{
  "d_model": 256,
  "head_dim": 64,
  "norm_place": "pre",
  "norm_eps": 1e-06,
  "tie_embeddings": false,
  "lr_head": 0.00743,
  "grad_clip": 1.0,
  "batch_tokens": 65536,
  "doc_mask": true,
  "steps": 5134
}
MLP neurons of a small language model. Each row is named by its layer, matrix (gate and up: input weights) and neuron, and shows model dimensions 128-223. Each number is 128 + 24 x the weight over its row's rms, rounded and kept within 0 to 255. Numbers have three digits each. A neuron's up and down rows have the sign that makes its largest values positive.
A block is one neuron, or neurons of one layer that tend to fire together. After each block is what it responds to, as a language model described it from the Wikipedia text at the highest values.

L9.gate175:085092077167153129151152153107121154110139145092150106124115103153154146104107146107146062174138154165169117097103151106129087155139103120122155159135151110116137125141129109151104100161118105095094133138123109155161127168151144178108093115139129115131149124115097111105131125132088154115
L9.up175:152096138124170113113130094109125158124155132179104153113115128150155076134139147137120151140134115130104087110136157132115139100105132138130121136153131131137141109096108129126128126106136173134140112063154145064144125164161093139153141138136165122136117119149142148132129133112164125166
L9.gate306:107160132154157127129133107125118130119107150078132105112160164117140157118126123127119087169117143141126129100128154143143097094093145091175109117139118110144139076108127100147122121143135099116134164083131108121140086099103171142167100142145143143156152125101146136140123143148149131145
L9.up306:164124117185128094145170092116114138128128146078115111156103128165112141132097139125137121161117163156147161091096157133108130141109146134144120139190134148131179126087109102169125132130158143089144122126161164126111128122109158122160086129165155128140151114129186106172115112125125096112
L9.gate332:108118140152166130150134100133153133147148122110134141142100117124132137137089146129127072141166126152102132136143161161107146122139081182101145090133128121161097116106158149132120140148149155123149122114135150094134162158141111104132100155161123162102082163153131095117131131104127152140
L9.up332:131148152116152105135114112134134106114104145105130133172121140122122123144132110168123141138120124160122109124144167161106145125147135139119089144147176170129121152125190132110098146182173097072118134149164115101134160118144118104133128120115133119126087168118148136121112157127146160150
L9.gate491:115111086111121127121121091137114132088105137099146126143107134131093125098171138171058137136110160128119096141131089119110093158115142103118139110149087158113138095112131119118100150155143088102120158121132111114172185143130112096157118123149129118163099153127148113158104114110106182132
L9.up491:152111109152171151095129126132093080125117113131112163158145141113106131138131118124127124151103122119146149129121109130135112122141132136142096067134155169108134141200051167117161131133130150117131120125137154137142088074138119117147103123140149151158111126126129143151162136187107138158
First-name endings. Final piece of a person's first name right before the surname, in lists, tables and prose, e.g. Arth-ur, Rich-ard, Dan-iel.

L5.gate261:091100118152126148132125103174143156140160159085160128137109106122103152144141185148098087177163100148103104137176136156136139155128141131105126113120179112139130142111135121120116160151137159089108089122148160122190142101105137145118137124151135114135127147113140132169116145143154108140
L5.up261:118073107131194094121131122144107140135131151097136132143182088081140171116139134183114124160147138131122111119118132104099113135117102126101122138194119085124120139135099151109124132142140104108123101096121150122163150118076154138137107126140123112131115125110151083146134150119153124130
First-name endings. Final word-piece of a split given name, just before the surname, in lists, tables and prose, such as Stev-e, Bri-an, Ch-ris.

L9.gate64:122163117122110130130150107144107113071107108085097145164092134134115167148096141165075113191130111146127134127128154154113160091118121093116100100095121128116107167140141111119109128118168119091091118121140141159124103121123102118148121132107094152102089102097142161071078140137098138151
L9.up64:135123127143120124135108135115134115172156133142124140131172150165096102149159117103110163112107106139140116146097189169148134146120115103075139133114126116088162129135113154094176161144145110110135119129141127075166066152127110167138125181131110119077108118118128134108129120140108176107
L9.gate592:142112154105122141105154124121109097175127072129139132162120119125126138099086152108125133154145132154086146058079173157059139102108086161135098092132144091138125176105117115114147123137147141120101138104080125150134154156133112155150148120126115113128131138134130117126137152119104111115
L9.up592:123118138076098124136179149148122165159124157133144117123158067124137153117145134116120145177118129120088121127116107174075111122163128155190143137157094131138143149109141133121120133153136123118121143134135129130118106153119116142152136134140123124148100109113163117096162089118130106110
L9.gate656:151116108123102130141164154158142128135100139162111107121142125179126111110154149140122143142134116127189125123127148143134148153138143063108128128150120118146158156101146136140156126141144114136127132091144099157039118138108110132164115128108106089145074137105166114071113105162110129145
L9.up656:124180146126155160105162164134142151118161156117161157148134142103141144106117113122148137126174127173077113170108174122120135168103118106099116131103108123138150095141129123123116129112099111118129138124168091136122102124174118129139134142130102132091153128097158115136106118118080101121
L9.gate667:124145086119141151095123157146125150149107147129129143152139140135122146141122128102116154112134135110096136095106144122137113110189151132116155123131145170075188108128171168092151073133126102131091066159104142123119096131145156147133146184126135126128099136141119185128133146169088091101
L9.up667:089136165143095165144141124072157138155110144124164114137108142136160125103101084144166112122117169147166113138145148128124106134098147175144118125148130097154139134136144135145157130115135137137107163132138133091117108110117119105131121156092085116080132141126121104160117123172151173076
Numeric data-heavy passages. Connecting words, word fragments and digits inside number-dense text such as census demographics, election tables and sports results, e.g. "with" 25.2%, "V"otes, "1"779.

L5.gate37:141085131114134111152147124108146191148108151112128127124159135113166103134169151175122142093125109104098115136190147123164107153096125128104108132160123159121138108153150174116132152150131136124120124133113159164109138142093104178127150130163137150156137127122138148149148104135167096134
L5.up37:103125151108121140159139137126126146102120135105145143158141112126138077129121112136079163070148170067137117089157069113120176094116152179140148151129143123123140117115159116122172073137137146140134172131123176092133164128136148122119151114155152132114145166145180120169120155087118115138
Auxiliary after subject. Auxiliaries, modals and infinitive to right after a subject noun phrase (Ryan has, editors can, managed to), plus mid-word fragments like or in Norfolk or Norge.

L9.gate174:079101126096124113143131135091153135159122138155114125112135144114090107130100136113116122129190111159106132140092135120134108126106133108139136138097134112117119137138165114173156145122112109150119097125119158108113110129088107122152118130113172094151166121131133145126138126163155151063
L9.up174:126119085150078103183129110110120077126161135198178129140094156141134107124122128149117152145105132064124094091147161098123139121133123168127111097118164115121111144104194118146151151128165144146143153139133125125143128117139121146128127136166140137103117127109120155123114108126150101079
L9.gate227:150068110109103147167106144153108123115130135131122138133144067187171069147093097154121090133119110123071108131177098115143158112116114162146116126136111165136119120118101123112091107158113152107147136097099142086131110136184124110140153122120154122146107138126130194100158137119172118107
L9.up227:120145111121136152106098118135159128082119168166089115088145145153146141168098118172122135164153126113146108118155131129143123105096126142148126120122134133112137091144124140122105140127096162117159159169160125113089174112104174141131085143144153161122141125100139136084158130167143154110
L9.gate257:140096125061144121153136110132136130162138111116131112112149149145140135123076154131160146116074114123139125104144158133185125136118177131148147117121121139108093110124152175180126170150094133144095144098095126115159110137083165134172123156113133139131158104139081144111104133121165119136
L9.up257:096109136127139136109129135147109116137150143164128085084122114182116106115091115121131120145124095162122088114134122135145127149075146113134140146112099101118151120071148078116093161099130138158119158149118119139097108128125096087159142117111127100141157089141082163163117136111114158093
L9.gate612:115103170132128090109098134125177100186151148089130117135155161141112088084111120117125104111119121156095120071137147102089143140137147137130150164113096103146152115143089138141115185147139110087154108113181107136125145130099132132167064111122145143104160127178122129129145091135090124140
L9.up612:146086148139086089135128157175116138138124187125126087161121133107123125177087175107084146130142153126166092123135137129161151174080115114109138162078110131119094108138136098117105125146130096122122137173148142159087142095113129125126136110117128093143086116145115113144129097160126120110
Word-initial j and infinitive to. Mostly a lone word-start j split from words like judge, just, journalist, jobs, jumped; also infinitive to after verbs (forced to, had to, seems to) and be after can.

L7.gate101:149116132159141109124152124144146111111132124146152115123087085118157151111111113116089120133109100109133151133127125116091081146119098118108119111103123162123110160114116120122184115160127128112137134118145162100135072150113125141133153112133134104113112134152137110108126152124092068140
L7.up101:124134127111126142083155089153157114130107109116164115146134152122147188109119112121094092135098077185088124115086088144086072119148151120069097117122085103134127118124107112135137131118126118145132141124131129094124127106115157125167125129147135114155106155156103118109111086115159114088
L7.gate145:091110134121135144100143112175158124113164090101088142104112112149168148117175166094143083131107100153106142111126155135135163115172088115148127108132131141147123147106098129118099119122142120121144130121110115149093092164162157129110136120117102112097143126133088105106114128122146160126
L7.up145:144124138106117127100179167163119152133124135138113110116078163134154115145104112141140169119161078095067159150110103142143082095119094117158160170149128112151147094141167083129076105112154147130167078097085130148110111147130102129168157119110111094122094150139117138066125136102132143110
L7.gate191:116089154132063127106121116124103176122142155119112104138092125139114157122145134118102114130119103143094108123107082128121129173142108155140138111152113126125117098149139085103139148166123114118094092109143173155123137144106116154154115118133136095103137118113111138094152126113083101097
L7.up191:141141144118117104113144107135153110095136170135098116160117151116129113108133160158135113119065115141151121144105086131105090140188135169184160082143163145087105129095151147126149146124143105127098124132153126113124183120153120116142151138148118129070113128148151131122154104142154101160
L7.gate367:101132144125125163111142130127134135143142152127097121117096148154157121071142137117142093139098109132092121154120165106131084101143131141138126127121131158115124126112118147093150192105070097119102108120096135083166153115147125099141134112113137106130112131099118132103128156149085107108
L7.up367:120107139136130114099150138107104132163146094114131151141161138127146168176109134134138161108140148138113137092169092084077152126112153146130156151122126110103149103102086150122128168116147147135130104070121150169123147133114179123167160135125183113128131127101164102106103120168137157099
Units after numbers. First token of a unit or label right after a number, mostly km in densities (/km²), also cm, m, g, hp, ft, and census-statistics words.

L7.gate70:130115149153103127099138125122083119159157146117121084128100098143146150128124116124119136129076073144108110077144150136100119160113127153074132121115118113113142146097111076148146160106124138116130115113113178146120130088130119120120091147102137149125147133122157104153129141126132137101
L7.up70:120165137126121137108118134124129092138127129103152103138160132133119108101123111160120111138110122128170145127135116138171201107136122105107115126119168201127129071112097130138139113096180086119112131108113122104152117186120128113138095131094101127133099122114099141105123129148136102100
L7.gate114:142097093110106159125115104136134131169122134138107108117151115090140131151139150145090102123130134143154170067100108140109115133124151137108138120156116124116121168098151123120113136143071112122113127153133143135110182180131144149118120125103151149141129164174136112101112111128122153119
L7.up114:145159091117121127090131157122142109159113120125090115143116140151124119146136122151159156119114138142101139155108092110111116086191143172133107102184153099137181167125104178158135123140123139153119108165147125119123146085150094121152142133135136178159118135157135133114106131121107111131
L7.gate405:112112104141098139126146111090166080130152103120154065114127136093136110136108141096089146117091089111107091129127123127125139107107165150165117117150087138098106134100137108110129134091135159107126158099142107129146187165163132175172150120153136135117156089164130159129141141099126117131
L7.up405:149099141133177152119142145094175138165146144160102089142088105135126162189114108105087093127143127108171140111120166106086107123121142126122107105092149153119117131128131103145144131142127135147128147130141156146124117148072123103121131144142142112131111127146158122131131118108099127125
L7.gate548:184161120150149111124145131092173143101166103146179156131077146088155161128071081180116114109154148124140159123111146169193144141119142160168075126121093126137107160146139137143130148106133153111082155107111099122112168070103123120098094120105125168137106129205149126144122101114111141173
L7.up548:109170148109127159138150094145098126128210124163136134137089135067147132132116081089106117141136130112118190122126110120149099087125162165117142127117138118137098117163149169131115138119111112167175084129179169077110126113142095149135104105122139121094138104170138127142111104146114139145
The word "to". The word to, mostly the infinitive marker before a verb (was to become, decided to erect, chose not to run), also in "from 1973 to 1985", plus occasional modals like may and would.